{
  "rope_base": 10000.0,
  "bias": "none",
  "schedule": "wsd",
  "doc_mask": true,
  "steps": 6997
}
MLP neurons of a small language model. Each row is named by its layer, matrix (down: output weights) and neuron, and shows model dimensions 64-191. Each number is 128 + 32 x the weight over its row's rms, rounded and kept within 0 to 255. Numbers have three digits each.
Before each neuron's rows, "fires before" lists the tokens most often just after its 100 highest values on Wikipedia text that the model never trained on.

fires before: "|", "\n", "-"
L6.down1049:163117173181074141117120135077143073165102107131109132103068130122160118085146156107108179087100122185107150097177115160124086092176103147175156151119165107147152126138182076127117120099125124082121169141138172174110116149097102117154182148135141090140146178120117084130116113056062144193102111107175095174123129127162153085087123124140106201138148183098125123154136143137123089117154

fires before: "–", "6", "7", "1", "2"
L18.down941:115176165089107179166100138115105177103122177115133110117172136141154049155136102154091164089139092174171109122137107162159123108091148111143119154095146130098114117102112111095148065141097153131122131101067110185074107085106137108108135130142096151150095144116180101154107070108175105112156099119113176155090152088074153143150164167099166204144152087117118182157142105178126119094197

fires before: ",", " the", " to"
L6.down1316:158082113130121081130134115161126139175118060100132096165166136134144098120151098184153168120115155197169137095144115089123103088066170108125119148177104151106123137109143109160169101054082109090118120130130092148122117116185127106103144122112124159177111141132156117111125132071068118170113141134139161226061131085185094128133131080113186088157148175188129134186109107150088119103142

fires before: " |", "."
L6.down171:173090091109180126163139110086148159131187144138152123122118088146130080123079134167054089087122134126190151105158146134065075108095132132105140142114143139159140186158130080102128140150081124141129205156081134192122162162137142135122131138073156135153120118120139119115104096104087102147165090159117163174068125097201128111097096133113148147129146126149143155139108136134073057135162

fires before: " |", ".", ","
L18.down300:103189128123193148111128156113206114102118152161169178138120132138112127158165127157157160132088145107166134147097150157087053136120118102133110180129134105192116147172168075102070118126135149086179088151123121115099114120134161154137125137131131119067125165080132110077132113107099135231172112075155130188082145087073154150055103122135147143131069088110168144080093119124078153116097

fires before: " |", " for", " of"
L13.down954:119123144108134093091183145139169097132132183123102109107124107080091157118152150136221105100100144157118127128139125152110114184155132146170170096077137211160118160135158105102190151153133109110121124122147172114115115151122113066145125131105066125164148105094162097160126213123126154168136100164191134136127130141142163165123158196175095110127077149085117064159118116159117130183067

fires before: " |", " (", ")"
L18.down729:127172091192108147157119124142105135141107101078147131192097108127150201153180104149091111124108092137058105095146139072140133132116146114110100074111131082140108122165131175078184054131097102112159182134120137124107111114133075110127204148129164136100192168133156165123095110135146091142124127134207170147103152097167109095153137115108097134159118111177134150132115166137148146111155

fires before: "|", "6", "8", "7", "5"
L6.down207:177147126150146113028106091147076096163121160158109152138114108100098104116177139129111161111098130149150138126173150132147112151133073133139148122070106097097143137179155124099141193136141086076209120120090117102117163184097125085111147118093126128160131122131118139094104122157118100121154153100160151148148137114206139127117126154161091174118127150152118167117111124173132131142075

fires before: " as", " on", " in", " at", " with"
L18.down1300:136139079142183081165139121129085133079111102145111153118089145144111130146112108118159132135108111147147118197138074059162132159117101151251143169136066129125173133108101093144155106128123165047137137137142146050161136130101102139100099198069156112160140121094136153153092087132134098091085148087121114128107130092187125117097107121096142155119161110103144115069159166069159141080126

fires before: "9", "8", "7", "6", " "
L18.down678:148120118120137141108069112120133148159163092129075166107174144134117169108138111150119088112120079112113160097141130169108031167146101080087132111171151188121099135119165139131186071139203150164164175164119112194156111163186148146113211111099134093127126126183121029183129172131168167150152131089182125124158160109175196127136156130098116135141140130082142133117130109094109154154114

fires before: " ", " |", " =", " +", " –", ";"
L18.down123:180144122131136097080052108152149150087086084153141110085141090149173152153110155153138140082155094157173139105163126086101172165059098113084180068124138115104098074134123100172087084139183114122127146182122093071147178156188114138179122068149137078117140146089098112141082110153100151168145148147168183135160094132083067144053104089142103151155135151088140105150148088088129102109140

fires before: "0"
L18.down1348:160142099103114193127076143116065140140077134140111130101166133163127131111077118173157117087113118148095124084153136141161130153089073186217157127162131184133121180136140193116112127131146174070102082105098181136105163122146127168138122076139091117092178074178155105137110109168122090120121107169091147130093058115255109117142082123103124108150088156135105121192084134095164176163159

fires before: " |", " "
L18.down967:128125085153123136166092104127105118103125097189102092123135093148149122170134136111113126099118112196088188126167117125036141117199127162149086131141075126135083099130145092010090095136179106126162157141143157099126110136137123085115176140149128115102179108142131097128108087142126132139107107080118095102083072104114110136117143166119123097151117176154142111118139154136125069095119

fires before: "9", " was", " is", "'"
L18.down338:194092157141170118121083137110159147106138130152142116080121102106111103165133135137127135077108151085141117107140100150148174123103105133048013106111107173160119147136135159121163156108115108191117185112100133083082105123115152163154150134111155143094107107141103099103119135175153115153125063160116190084132197134104113096103090101175120106169098104128114125173122090125113152115163

fires before: ",", ".", " York"
L18.down72:114203074103102121150119086139115136198061124114100133160099125113101154094123195119118138162129150166114150118111166114163106099089100127124115106095141103063099109092187122122161088151187134160128190167127157169112129130092109117202147154153113129133120102072159138073167173119186096196175063125072131152105103133228080097102147190153127154108173136161118152172150102130141190208104

fires before: " ", ":", " in", " by"
L18.down74:089113109103142151051075108131113148152161113078094105165128134125149103140136118097117115149191139131134087190129158158161135129119084133093167154099143168082109122187114145138145136149127127157185166074153119062109060120098129108071140109091143136141103171068154130143132218090121077067108087132107149137164074136158125128169154173174190131120162123164125127114071202157071157124136

fires before: " ", "\n"
L6.down1526:131122150151164165130103153115117130160171178118139153162165154153179105125164084119154097138119174091105132143065107055096113122193162176217102120069134185134110062128078067102137115117182132154164126165056097178117100150167166123150139103137088114144167103111141122111136096115106179159181070142166074127096112127255171141133148094177109092175107060150102109104132130119133124138106

fires before: "==", " life", " ==", " was", " and", " in"
L13.down374:133176144129109156115162162130134108147126131162153157129123137116104171143124117107087142137108157096114114114145118163132099127120124118092140124048178095117080155123090115130095169129145070116161153078141090205095157060176140113100176084106139125149101105145164122161176173146104172172163129108100082099060110166096065159128118172149110184119181111130156101133146199092111133091145

fires before: ")", " in", " to", "}", "."
L18.down928:136155134082130142146188099186098131025103116127131154114125154092139185093114104117162173142167139116150106172143201147110085146121118132105154057154069106128150137115171177177126176070109093114139079080165157116090174149158135123117100081095139113143074131088139118081151107171159151097111190127134104130169133120014147158117085080157170170089094171098183171113087171093139148087130

fires before: "0", " |"
L18.down514:089135134139149115136065057125102149185111175116093081101202127170148146119068152153124116091147138172123125114175135076192102107135161188143152113123093115109126157095121149130170150085146100119084137174118158077102113164133121137160105098114162134075095105102158112163133126182153130143103117134130109197124115107184129171165190059066173187130095077145117099138106166066131140129177

fires before: "1", "4", "0", "5", "3", "2"
L6.down486:183158147145110132105134166175114165112091080147156128109096094116083103102140099156143113117179171077134091099093116130109144132107103124223099194134150124143127108152117172155114109107089188130131094117129187159124145130114149095167151108187131126131145136133137118036169109137117165110091123162146177127125123136255182088167091113152121140132144135144118121160114128078139190106139

fires before: " "
L18.down1182:145078123101185084085166120180138151109081120163092150150087074113168114088132197122122161197160082138129122126142135121089126125111094158158115155139060126111130140141093154079136118180092127116118140144115147159141146151159111148114123101094135174126124077091104148128130151167137151094168131131171055103164063154101163108118141129112146149118137188094152111108168088091160188067089

fires before: " not", " be", " have"
L6.down1346:101148158154104147141157121090129160133088096169111136159143159144110098146097134098125073134062128110173123162139208126133126120127065139198121141103160133124071135090123079059154192079126066145111153099118112125110149155106096111146164161089149145160105184102105159093094119096094127167093149141165133124118127149234081153086121103134161119146136155116117124140151111126115087140142

fires before: " the"
L13.down795:096120112112166130163134103153133099109158174100173125147123108061162091114160154103083166111123134073114072150153119102125126114117117096109161130116090145125119141111174106123150131168199093149115086073123130098132092095163113049133098125152145143128176114119187176110150147155213135140127074179121142116134095105079166148152109136126162142191114086121099139144120129155150145117133

fires before: "8", "1", "9", "7"
L18.down280:132161148173156128058078123130194156188140075212125129079134089120111106151138106063071136138174152139133127132134116149044142132110095124190098149099115127133106177147178148122148138107169135154089139152108118148136161099081148139128130136116165118117141156164080143118158055140109123163137086139173094158119151114161071076163166147207084165099178090143143095112152094132155125140172

fires before: "s", " (", " Anderson"
L18.down83:144136151111121149165145170157086125105125156125100152141142110135102186110178081126078152157159154088138136140163132171144141153150092172126118104189112182166099140159137170134080122146176127141101175141112127046149151139139104161132128116108141128095181117121092100115115144168145153149168113066127122109125108100047131015066123146150157144096133142158090186087167112176080150167141

fires before: "s"
L13.down405:143085100067149099096134129166118110088154155121117091192094135130196110076085187150121161191126088125133141193158145174072117130116098150099115099108134131103157139126141143116211116164116056131110147066094137178112158135126140113115166127131115191108223117118144171179153101200145124148080123128148115069161184145114125124113140106124121140185100138096164142165115091151143131150108

fires before: ".", ",", " and", " in", " to", " for"
L18.down1267:118150172149153181043090126152154065121083081166067188151148106112183126102165101173155083144107184099081136137185138074111105125142118030000116142115181102119122064149104089187109154167149147132192134102187133128093101104126171088108135162103141147118130167154159151162111201090099102130221095113165142165081139181101095133147125122145115122131164140107104097119142136151136152132148

fires before: " ", "\n", "|"
L6.down866:095136123198078113097087169141169104172158151150157137194091087111096126108074106136073101158159079053129091143154108101157121154146143102159098115064130178113107120090098144128073113131116170095086043150108146187130107152080142110133077059124143126186084162183090148146098130138083113138173087120167076053119122091250085144116164076157118130135137100099155115130169102123153092183128

fires before: "\n", ".", " of"
L3.down1101:178136067144132111143196136185154171170080153097112100185112131145119166105159112183125101157112123104148137197061151156154180119160113145019122124145102126084116093144084167156121184116124112152149160130126083107139138117123086095152096111142118102127118123095117109177153138163121135105011095131114130145131096110152073159140150128107148142150117178092100136146128142131107170132091

fires before: " |", ",", ";"
L6.down494:151161108150087116137121140162105148106177151125162091094109089132114176126130181139153181123147157120160087131063133135175120165103112130164105133108130172148137140147115127124121110185105103082181152125154118149123142040097130127120094113124113118162161066121161163161073113090116112164179086159121064115079092082111082108167149156065093146150160152163126146084110157140131115136125

fires before: "0", "5", "3", "4", "2", "1"
L6.down185:123135127144042130167065078166136096167134085148155114114163172116174159075085108129158099138132141135050086132143127195110124095129114091174103104150146099190155162081137095167105129162137103108098131131085093135130096120138155122104171206133109101171101121191135157130118098059141127091140109146094199165126102066223120102123121091104144102193138107121053090132091180153084169218133

fires before: " as", "ar", "–", ":", "3"
L3.down710:130159109070087139145081123105142153159097123174086109117117178174149183107156132145085122127132149113143109194133107108085118134118096129192119070154094116099134158113171089122133126113130162137093164143141081127156158157151135153167159129113124141091089121109136130095149114163143122185125120107086131134136130114186107110115159131127074159100134131172080112156114124152116124094157

fires before: "9", "0", "1", "8", "2", " "
L13.down255:128061167167127155157150159159144132165112118110152115184108143112141081098097185111106110128075087082094159169177074159080152205117128114168113151116109159170100099134123119100090124136111085069175168079118152154111092160171166116159170079110164078117104144135139145110136170144145150135042165116132129112118080149137172097089099102166168161126094102085119152161108109124108104123108

fires before: "3", "9", "4", "6", "5", "7"
L6.down446:160137129123087105108177128111177129135106116183145133107085123133135145096110092102116073098150171093081107087106112158109136121112117141248120121181124100163139155136130070163154139137100117135118118180131149118124164135154119145130135147168068137155129115179093142089134157135132159122189122117159128123141137072220155129119113100088121123164103109125076091076129125100140136169110

fires before: "7", "8", "Hop", " Again", "2", "1"
L18.down940:105151161155153154107111094091141152154148139138088106126101107076148079166139153127143135181115120095099130126075126174143134140097164121178063125148161122094095106128117100087162127110142121107151106167090124077082134082147164123148103139109135099116144054114189143093056151127085150141193043118122139106161074082169091121177160184098101096112157098161191189111171099136136118164169

fires before: " |", "–", ";"
L18.down297:088112084088123135088086122165123162153137112051068136096163101109115198093124083069120076105123078135146116094112108102138111119122083128097119151109148149099154123173156094150121110099117116074114141148093114126129200097167099122169159171065126103117105166120097163119119154147098129093135137108129160158107104095153122182117148137207168144137137111196166112142165157105083115202187

fires before: "0", "9", " of", "6"
L18.down925:145086145120122107161115119079145203192139121110140069147127124197157147159134111069112163130162122090130091120119109157120171116137098136133102158146126125147095094151112166096128096139105180123128110131147167157132171125136127186144129189139085105113112127112081077083134058166173117134104136109127065110154212125146098136148152092105119110166127104097057083152127128136207138102143

fires before: " ", "\n", " –"
L6.down456:136122137110099113094160125138099142075111152114120106134106088121129136154090156117110184082129097183121145093146093114131060125092133126131152107106106130166097201138150107164046123111116167121188130135125137086154141176136157063115102129159070156123082103159143119111111115132152128134112132133120179045088104062169150056157185127114145151153132142136144135103103110128089133144189

fires before: " "
L6.down337:136148110128125163209167161124130152155126046087162056095116148121149105150089115112130101135124101140130159104188112084093156125104088128147140136150097183123112142134106179175108037123148184173121148111145161128120222065095160097125098135090169118143156176113134111157179073112152147102147090173157110125118138141140122148080103145051108167130169189106183149087093088077117132080164

fires before: " |", ".", "–"
L6.down462:170108039116144112103165164082174155091120141118169109125084097146123141094041141143045122115100160142191135078157157176091115142117136114141137158130130144096179196162151088085124157108105193136103135127070132152127137118175140089174123103132163113095156154064122121126116064095120111107152105171166140134082106102198119111159120102114160135131142180145131122175123120187088073164147

fires before: " |", ".", "–"
L6.down813:169098081113157139145164124078195178129139160098144123138100065141120099116067134145059120047113149119189154106144131174090070087099112120130158154129133155145147194167145088096133113153082184121143165150093130194084143134170180111160150135119178087119111141087133117097114076095097111136163083184129187189099116112182155118178109107124155159102140149129140159158101089165106055172143

fires before: " in", " on", " by", " as", ":", "\n"
L18.down790:129109165109112142163092127114109111100167164140054159158150093120096135116145115104120085203106133131121148130115143116155082111140138140255123108099110115138139141156080116115101100125120135090091122115133100064174132133137102160155146164089148175138107132120152151120159170127091086099118137180140156175058129156255182134173127127104121134124153120170130097210121154100144110080123

fires before: " |", "–", ",", "2", "6", "8"
L6.down475:150129209150136138151099115167103156098079066147109119094100090155098151211167121127131095152136148116117112134157074152127169131102119165173088116095117017119125189127134101123128178063118153133155146094183112103143141106074120114083158148105162100169181113129138134151124128092103146097171143138116130102119135169082123101092152164168161118108105086124122113093107107146122188068168

fires before: " ", " the", "terior"
L6.down708:102131150081157116151130157135108130102103135105144167169170129148141121170179117221097136077145194160156098160209134093123170094147173115135141122111144166104138113112141176121156119135108145111108139080206180139111147092165116136047171083117138180142068123183097144094100091092110146114165184141169122219106106139101142114115131130087127180128091198180104161138076086115072107092151

fires before: " |", " =", " (", " +", ";", ")"
L18.down494:169136149108142102117140104084123152065144156091122144155154131127114131108130115090162134155102105079113119135128086094166099132111132167009132129132111171082140180111111140128085143052117118173124126122147129097109107153107131123106118146108107122142104175144105133159132109150177094143075147092080108136197077123026130123123101140143062107105144135110155161172147131043108163129117

fires before: "0", "3", "1", "5", "4"
L13.down915:083110150076099108103148138078126156128111146070137097158098141122173150099166117115105194174053145172161063140083083103138142103114146135138161110108088127134197183205179183119095121092124105138149090112122082126144097155120128091127138096125102121114170095155176150148106135122107169156174125171148127149096127135154109217117132160099181096155090146154159106148118154145124138158111

fires before: "man", "s", "kan", "ter", "-"
L18.down779:132120113125151095078044131147098116052120148105116162071111145113181098105133102155127113140137170132109139125152168156132167172133136139011132104089141173125120132126162122118159121110092101169120144080134141159121191104128109139117107134144122129109147205170087121145118134178117102160125128161084090111163070141013139118149155168144140132095118167185122150160134148157208127130151

fires before: " of", " in", " to"
L18.down193:117103126110152117164144064147104087129125167117129081090178163128099118150091129170106098189119141076141122155090110147183163154131131080120142188130169110138129115094133083156103143091066064149117165136166113131105178150154080085090140084172148112176115103164102145148095147083135132119136160139071123135142116134145182155129126216127169098110158129111179192176134144136149104097084

fires before: " as", " in", " by", " on", " from"
L18.down9:200117158086139113076128154129124097132146156082102153119118124108155094077118136105120117170135103132137153133148172084129097150199098120001128125106101172114093134170112105100113129092131084114152114135129105149140147153123134132048056122087152129148153115224052163152115158177130152084124135139082139170132118049043145104099115122143177188115122128145164118167151146118140133128094

fires before: " not", " be", " also"
L6.down568:102127187141079133161163167155122150152129124158163093151061098109027095133113164122103128137101133118132116145161125130156165057100090133194156122087156141074051107137138130120155144081095125125135094084139140142085157156102131123098137171125088173130092138099101075074115081116124170134191143144110157095126159164143117153079187115093106132085080145122128139145153080077114104102152

fires before: "7", "6", " a", " the", "5", " to"
L18.down33:143152137139132144183153161130118128154130162115090089103130162160124101115146161079159131160135154167117195150137158189134073171126123114147108142120154121124112123183151109092110165133125088124068135126081119113168127094130122160113081112134119144152060133122120090135171132119094123140141136079134091174088156130151110152107131076175105175145090154204102148116142122141148099138143

fires before: " in", " to", " by", " on", " at", " for"
L18.down1505:097091175163169137108153115132098059140129125086160043154135118154113150120092105153065099180153138175132114120193173138121094132159119106071108105064106145098098155174110176085128140106168149158149108083162149082105164143187217151092155140133165194122116146127175124135085109120128155084122109068073103143120125084135088169098150115155161102147116196134141197093114126129160115082048

fires before: "1", "0", "2", ","
L18.down695:078090146130073139167132098111125112128095104104161145161114155125167167153147096109166112065169155160099090120139140138125145133135093176084106117126144202074162173124183089191076116108133089173116106082078075058106130156120104166124141113076153079139134140131198078139122150161122122093169127091087150135187056101156119192132147121119178129103140168134085100110124164124109102126107

fires before: "1", "2", " was", "s", "'"
L18.down523:129111191131140077111160160122181069123157171129175127098102159190102153137099160064126114151195153140140094118129101122114173115123110150114116104077176138162121115135104117164090112156120134133097098096176173041182135094166080156101129143094093125097077135154137114037121131142117080129110091107132158172150143125125059177179151112168159106135119106147173066162127137094128114094104

fires before: " |", ".", ":", ","
L3.down1211:128089217075085132107076109112158130224144132116130125189073130146106143167132130130141128094133128109140098133129105100096139165125159153034130168172148158193113137151087118115111051145071142146092124120135148140112139145169155130090130176174123129127074093156072154070104154158106101115087150107122059169109168104154152143154123101158077146106126108129079159146105143204155133056128

fires before: " |", "–", "==", "\""
L18.down1481:129185139089135175115144103115108123137147071145106135083131109138096143103103110157094120145098116126128169109104099128206148121173183079189135132155151129122120125126087139115167120081179130167127133142160106199142140166044111135106094170125159165074097094118082094177093124111148155087151098152154101097082158135127186128212097103129082187157110110132171120114088194133116146117129

fires before: " "
L6.down1358:149112108123174121085095103169168146104170124128172030138121123186145116115116102128181205146130165160126134117228138125130109106101086080102091155126116108094135156102147158135117106161119104175191103109129146154138132087150103123160097115127178142129118122114158094127151103105155154110156072192187095127123108174010137088130089121114144081153123194105213105106121106113125091062142

fires before: "1", "2", "8", "5"
L18.down195:120138114093108147133060147140103104069126131109115177160175086148134141178132082134118058159116081118136142138171152127181123163177141114100157128148139141123127157109135115129134089115159073101128177146166099125160085162139112175115125203129132117142178146144131152149143157099112095145150083144152134170129062065008159168157136159164168094134138146182121125122136117146087159181156

fires before: ",", "4", "3", "7", " the"
L18.down423:113130212119146123130149165093070089040123163104157129164115198100117199149149112145133110163056108087149095176171178125156186110188084137145109133128121104116145127137146091133084083115131097090176121154107140134146116167169142105106128113140172170148179087144150181123123145109144094062198194165121094140164128096079121114120109144068111159103124123134119074100137117116139174101072

fires before: "1", "2", "en", "9", "ago"
L18.down351:107157113127126135118126100132165096135096066091168118168161149118158185127088118136134153129145130206126149166123134181144165077133113126082146126169061122121070119101142128089091122140130136101160124198139156167129190157112130171146116111081084135123159152157104185143148175094150103175190157095135188149175105135109089158099113094111165165142123120144158172096104103106093085127173

fires before: " States", "-", " York"
L6.down373:097139224118162156135140165112112150160161122142067066130158111119114102147149123081146130114153076091117159074151111203212108113149100120219107117118113138143102147095104076180100094104129121116124112161114115092089167124155159105147154152201135119158148079172132116144125128173127158109117128223139134125132134122166149124103178161060117103133137121110113110112128089074149109154137

fires before: " ", "0", "9", "2", "8"
L13.down1301:110103066136141122175116127151090103135155074114152121075103180083167103114092108113114132089167134083150180070156075187055126110112153106176121146167103186115083130174147141111098129142116129157155100128132112115136126137128155084122127113150105157084086134071121162107226156098155076148159121168138106123171107173179141123090139138083141165104121185082148142170081125105143145081104

fires before: "0"
L18.down1439:136101112159096116092065115087158128225120123157103132129145095108107151151138199142080127130173142138143129121165144139127162184116108106173200092134142181079125118150120127139131115127107146120148150127141144113161102103132089144133155120145128106098172140115072111097067122157112162078084160162103163146133134139213146100159163139122149069155173049135059123164126146100123146125112

fires before: "1", "-", "2"
L18.down186:131151139065105117159131135127159107116162160169091128093080111153095117156158155058108128069106093185121096146141163145120142181158142115255169137181122075091124061154134111100120113142109129113132125143135113089086051095150156095154139153084147147098084192088179133136119162152098148122133133114177128149153153156095141163162147149152134121183149110155096152107117131121127114123096